Weights of a small GPT-style language model, trained from scratch on English Wikipedia.
Size: 12 layers, width 192, 3 heads of 64 (1 for keys and values), MLP 640 tanh GELU, vocabulary 5733, 5.66M parameters.
MLP neurons of a small language model. Each row is named by its layer, matrix (up: input weights; down: output weights) and neuron, and shows model dimensions 32-159. Each number is 128 + 32 x the weight over its row's rms, rounded and kept within 0 to 255. Numbers have three digits each.
Before each neuron's rows, "fires on" lists the tokens most often at its 100 highest values on Wikipedia text that the model never trained on. A number after a token or word is its count.

fires on: "-" 43, " of" 23, "it" 8, "ic" 8, "xt" 4
L7.up8:128091152112139157095145112039122163178192117131106098123136157163071138124136165112088111143105121121159152072144147136112146098156152132146159123153119134083171133134113152162107083111126143112178085101156123144108106143145138111078164147114096093163099140122135101181110086091103140088103145104111184124140119131140088152095138165142054183133124198177103117171159120131112154148111
L7.down8:142110183136105178142113111124187126106111093127109137104116130103157066183140082104149114154164150152188174154204156156172167093159091096152148127128091101139084148105130041106114173080101148130087113141067103129079161110200123142179144106180058146131164124127129129157082143095113068150129118115114116171127162149110108071147179160122118060199078169139154166101134089101098155089126

fires on: " that" 27, " =" 21, " of" 10, " directed" 6, " who" 5
L5.up241:106114122101138155101148086151160065118112133131094144094152115186138096109193126160082132183130115129142158122113134110158034182150139148190157105130102101140126182099171121099145142124076184169085150138101137108120155139122144168134116144182131151085164199174115089115129154130149157104180176175057091135147112114142086142152139092083142125143152130130088116118072073125093156115084
L5.down241:147105172178121067127086158093074132100164151134153166143121127082189124200021111122125069111135160157182071141101054106100165087114133146095114185153148094147153074125083106159098135109149177108171107138185158110184131165143120091144152123101146111164144107071154131079144099101111102141104142050107201096171172134131103121117082114132134058161139112166100120145128141152111132144144

fires on: "ph" 31, "yl" 18, "ier" 9, "io" 8, "lor" 6
L2.up432:103124124172132124093073113161121184133147174127239158110084132116124122158082135088113132121121149152105125127151150105124172139159116098113128112137105127143058127158030179102161068139108150157147095131112104130153090138233099158158080178141223123128098118117120166136075133142147081103132125090038114111151129150160142160063104170138139137135149122156169119120143135138079120148100
L2.down432:138165150135072140152199125148201059131123126121081101094134111126094116138150121142115115147138096083121155168084094195109128126152145131138117241134120119110191134087214098153126107139135104138112162143158111162098099120085143089114156144118086099128210098132140077172155108095148142157163134136148187168093125170122071053197109089155149159082082084101100127128107079103160090135160

fires on: "ens" 36, "ax" 16, "ales" 14, "ivers" 9, " fre" 6, "atch" 4
L3.up260:155080135124187115103128146147131105079102189149101100107118138136103155179114117151149113140094072123078117182136089121176089145116110114090096089116193130187094097155144170103161143117103131117131145121175104158133101129072125119197125158159094093106115137104098165103102106119094142069181157109142150098120181054083052106169107148055186200172138095122170153095117146145103091132133
L3.down260:094144150164147153086173138129078098088184151165091133145138148072137168118104117113170126142137166117139127075208104093138114102127172128138126085183174151202139141095162126102178101108089096137134155118119102119073185117134098093159098109142137179146052157105100151106118118116148121156106134138167102145149058178161088076145124157097176082159069087164139181125116155178141128134140

fires on: " =" 55, "w" 35
L2.up433:112151187115132106092164127101144053082142117120120188117154088120105171122126115059092120163140114168120166071112126122065105116122142130093092117152083101197154183122108094113088132122128166135117186114103127145130099207156140083118121134140152198101171153092170061099128094110119166126171124165128143073114076133127132098207108142135109097159161117090126151082151073159153073152115
L2.down433:095113131150136086082153046121121074127138143150106138149126125152087132169117080100094131133130059165172156068121113095125138141122142104080137095152146151200166159146150124111105188086182175159131128134122138144112124170083191156085139129170143130149144169089089088124187079113106086124076108173157103204148107096159140041162117121166144118146130098139120187131145129075158122099124

fires on: "N" 13, " Th" 12, " New" 12, " main" 6, " same" 5, " United" 5
L4.up249:148091102112148169167142154129147142095163179101188128128064152087073170141176101205087124147123137103187095084189086126117101142123084108126126153068141134121111103135142110112137177107124066169109132110070154133180118124139145145134181126104158112149101133093103137072094135078144110171138136125120116190102135065143148130103125118189154101056146167084130052121099138134133117165089
L4.down249:135053127149112152136108069144163095148140054138087136165211156139177168110136138133100112151081193138135149124129100149121101127122139118160132142158160115149215120126078123180142186109148058160111161102183138081092148145190057167159140100153109151152143133143159120121137141139099165136070173128082175097102122181163122123106128208131125090116072125138078154149153124192081155101114

fires on: " did" 17, " help" 14, " do" 13, " difficult" 8, " helped" 7, " does" 6
L2.up189:112094146167207087141130169109100164085147185151136155102157138134119126188135117141099149159129148110146109123183140119160132139111117133130137133080084076105153073123118125138110109123130132077135153092175093085120090111137085159146149098196067163134119129170159092081098128156144101205172113100131097093151076113155158138114147097157146085198078132136167140097119136137177168140105
L2.down189:116107159173140118191156141105169158118136154154118133105148147125097078139189129142108167186115159089104079133146092091156104187118119173153094137097081125077159074143141131132160067060083131145157081112184127099143091129132099129148102153119116096149098141168124124180142101103153170155091124138138114140138170162163130181138107143125131064117080130149143154076141156157110192158134

fires on: "2" 16, "1" 15, "b" 11, " def" 10, "." 10, "v" 6
L5.up18:127056121169149127121109084180092106086106090189100150101106097065162096113100124113127093100115124132117198145096101099073106119112134161083084150121156095207102110105161168112109128115189143173134156122139100187145196115082151176174179142136088116162103108112137124083130095122117098115125159193102088149095090125164130189132175163117108124140174099237128173152114120171123129116105
L5.down18:120202163130112162118068137151099129184222113148125122138165170138135101112159175140148072138118154116135103148065139112149154091112098147121102109049164183148084163097109093106112119079146113094157114127103122141124138165122110155192163155140124136105160157139139067161166081117165156150126136079130055193108079186107165058115121098108158100100136113084156106122152170130133162110159

fires on: "eb" 18, " Music" 10, "ast" 10, " music" 8, "m" 6, "," 6
L3.up524:103171127098155166128099130095121140117099129154158123131115078149099105133145095136129157147108117085168115109100140162137176116111121129096175228071146115134153082197172101079158125112098125123178097129188170191143133177116052153182134153146118173139146135134165079147128104142137075118120139116065174159094106150080082099066169089084153125037121098221062155153118124167123162119125
L3.down524:138100121182105177086117113121132118113126174134104162148173107092110157172113144097136173116189066141154134123119131140147089167164078092086082084121106095110079175138155212159186206147156139126131167070103078205128095143116148120142179164104134117130074179106045103135059115149085125162174148141077147146081131155146129181140128122165137079126164128177123147142116120063107162119124

fires on: ";" 28, "\n" 19, " rad" 11, "emb" 5
L3.up142:153188174075143107153205111183145139135156132080071134170104138155133093184096181113128153083150122055103121127042097115087136121143096122098157101087148140161066151118188131097084104102130062157097166128153114152123165111125177149056108168131118122160090167161109104148100154102125138118188131152119188198141115112134139136096144139145136144096169137135142100166105147120151128115142
L3.down142:157209165079145107122131137162135147134120165155140132151138105178167144135112044131095113100075117179152113082106097121125098139113109101081130109146155144081150135035124088111059082111202220145130116107090107086178108111172094103106157128137179114127177136159135095164124107155111158138134130181182160154066098172133136112098115128168112164117114113137087128133135154063150139108193

fires on: "," 72, " ," 6, " US" 4
L5.up118:090172138132114145132154117168122089111148157087166141159120132063160064111076149183098125155139150128108129135141153145145122088066123112110118148044090111124099105072155116059121156108136122107107202137137102113124132135165115113128081177154205133146084056132134110148113110145134124131169142133194153192165134136149135121182114169117101123064113145111154121131094112143131170104114
L5.down118:145097106113154076114086125193069152146123125088061080184171137180066149068130136133170112152111168128146073141132090151218086166101106126100105112118157137101097121145123098139154160101177111148103143134172143164129126060116151132138156136119141135157108146154174123157130087117135104134127170152068140119155134154136121078057095173078109144155127088100104107115140141173070182089139

fires on: " =" 50, "ist" 24
L3.up474:112167105109169123142062157081157117130140122097112196152125087151138083101146176127085131171152168136213151143125133110091141155092109136052155090121151222145133138144120125083105109110120173152120115149122121141096135190174172095076116135177135089091109171130116133111102136107097119143093109220150107153116092121141136145144148060125121103118156155219194098149098075114161108140135
L3.down474:161109126113125124072118085139158094117168061104162170049117165118081143135181174117092164129146156162175172121147114131105154199126128081148125121122137161157080186113139148126108115137147161133138162179132149078132104153100207124112127125119178115131190144157132129115168067096137046091116161184161065141117127117164185079079164115138164182158063136142138054114164117117184118074133

fires on: "\n" 60, "-" 18, ";" 8, "^{" 6
L4.up630:130142130191122119108172112104103147078125155109171169150101154156120106142111156157161158104183115153147144087121143139101078146139141125040137066112121137137141160095208191084103105058146146115068051094139142094074084102166148156142135110107154077138097129163117025153119132106136149122135103142096200105137183126152148152065159150105129053146121143105085146106178152162137155115100
L4.down630:111173116136139061102202148150114108116159091130147153125166146058139121138175061126141091124143132153145153122113077140091137122157122113076166108154140147170133162128226153133087060135154185172121062095102153068099104082115127070180125139178116135084136141163167151164172157129099109122106079200137110112133131180106101099158164164156128120147124129095091098152136173133119091120198

fires on: "," 18, " such" 17, " so" 15, " well" 9, " what" 7, " community" 5
L4.up149:180135168145166093168083117099090156091129148146185099160137218107131123163048106164100133181096112123097058148146156175138124100110116128160113154107116130171153146214096123102088195135117158129088150157091123168142030132102116136120100172084164131159119129084136150107149107122111113111151126133184147130158163136138081156169110124107080146108115145092173163132114090098149119155064
L4.down149:143171140147176117157185147093198118136158186150115103108114169115137181129136119136101100082128142133090101119111136111122092136161102159087101110109115139173120109137162092156207113133093121103218130159108106173086089163123123129122157169135157144132104092106141159041133130084141127201117152138147118074143122090084098091124105083134133073152146098146139121105087114143133180177159

fires on: " =" 26, " th" 15, "year" 8, " announced" 7, " would" 5, " re" 5
L3.up451:159154110157166131161111143091246106120109110123175176075111120153115138154131104113082177111133120148145136143089177126124082146115183128097107086132126131110149190116108092131151128129123133151147185104105100136116076179093132104082132175127155144144131136131163104119094094182090163161194105214126084187149043130162104124133148114092067121114161163190128157174156154153135119084093
L3.down451:135121128160126092158147161147152029128103085181150154167150179099144164120146139154101068154124108117087158137087135076088153149143142137091131143104100075123161122108085106083180122132145130145134206174188119105087112142097160064113078130153127107122159097070062168167137149126079174127153196110159108146211122151141109144171141124152169130048117105109183069143152135130175146166127

fires on: " part" 20, " mot" 16, " do" 10, " Mer" 9, " does" 5, " typ" 5
L3.up58:058096125124132131109167114112126118081081178115085108127131121176124168138156105143092085137111146149141125159094090215177105135116126159155116124083119113150141038157131137130183113124118110101130159083134157098081133120102102119111127157105161155132064135173151121138131131151078073133148120189130158107140090086159147105128085192161116101161134151097143111186132141111104124139079
L3.down58:132161122129092138166151116094170138082062162102128144105167149106161190107169156138127125143153174164092142089115096122145119175100122107124162154034132158097104114153122123183146085135110079148178145183130113098101122188128087111028132138133161068131063102095107124154108113135136090094108120175092137169157124158143172107125107176161108109135164066191163089122117141113094082162173

fires on: " in" 39, " of" 25, "," 11, "-" 9, "os" 4, "==" 4
L5.up515:122149133093112150108065114094123115154152143123182124200132195143125166105112084110125148170125185090113160158131067095179121083154161121109146132125155131100151093094108162145136096120144132145148135133196066140072159110145081132104171137106084081135111128077119141048118091110070121132086158097112149131181126120147159092180175140186073097145108151169126110106095143166111232106095
L5.down515:143116148115069171122167118151132134122097084085070130087079060091119124144152195127074126128141100147157130140139093108146112189147142152129122100130132142123151141147137099019186135102127080138175112197099136156158145123151171109108112110144106204136072133180092102097121120140106177107104118130064149113106093160124107154131158149141136161146076103126064061153120129088118130134144

fires on: " of" 33, "c" 16, " is" 7, " was" 7
L7.up128:067178130160082112087143118129098105153157172160119131116170122179135064152159113167110136144168139102122151127115154097106140160138173195112153073144053170114144140058130139124114109149167125120140114090123105120032131124156177117138089132137115096119097152111060115073074118090111123108112088176143074095156168103111174085140152202178120119126169161137134068135087172077162090133149
L7.down128:109090157166173071134096182151110151141120142097117114104076140152129172101119125099128148091088124120113135098123170126102098118095143146194071118177149170159158130149185143144120114179114159148109106184140145127167151116128123066205159128168095120129128119138099081160125101115163165144119140139098174111109148138118084084145106136147131050101080126118109151125081109118142077145128

fires on: "." 16, "G" 13, "K" 8, "'" 7, "J" 6, "P" 5
L4.up2:096191126159152123132155102032096148138161164112187129106143083111103104065114128113148092155070093139111057082143115127146148157089176073121128210132150111202148110109151173144112128108159070104164124170080156123134146142147153130166168116113111147103147185163182132133139143173081071151144093103164136137098157116065129113110086136101096158158095119188124140137116176113109134037111
L4.down2:136123110119186062099106113160096151090083140098078063148154038162086139135115132148129138092186186101127137145068202186199110118129155104100108069155067087113103132114138116136117106153095120135158149106117108126141076159170084116139075133129095115176141128127100156115122132096183142149143091095105134107160153085154113128073114152131131158154137135131164170182082125151141133177183

fires on: "," 48, "." 46
L3.up445:110128125158100179123117116130154154146138099147150099072087091093120117088101128146093119146099050104143115112093162148131127132118124192168120212123108045192096122130140129145149142129190160091138184152077149098174105092154088145143137149136165175149105124120116118107195126181128109106131117137113097178061095125123135181126119133104128177064145116142100184143128145141089218161121
L3.down445:105132104151128185183124114166130131176092112165177137173083151106134145162129120137154136146133142155106155134091145099222083162106088138109132189160115123111064098102126089152141171132162092097102145174102084130161137130111101103124134114140118133174127103142109184096176164114159114062138076114133117180080084103144070135137113116138122148141191110128136164130114185155118166176111

fires on: " and" 21, "==" 17, "'" 9, ")" 7, "E" 6, " B" 4
L4.up494:167133139162063109131116177166170123187156123105153085163158182127127124116127118110158092067124122169164197121126177083161095081097141116088109182141122124076149149114110111112189086087148177157171125153131120142136125120114162135171122135130098090122143087103163176146143110193109113103106120150088151177113130156146152097089178095149182132089096103196142125075143103146177156139123
L4.down494:104143152097124125095109100166150118150107079087184132193035147110171106114160133129137092094103149099088151186098180159128102096131128179143034146136114107172104115123077151069128168161105102123178098166087140133139211162147083088085136105143192125161132073111144136101064120098120069140143123124138144125210109120151101141137117138146173126106123172152146139151157109184076121097141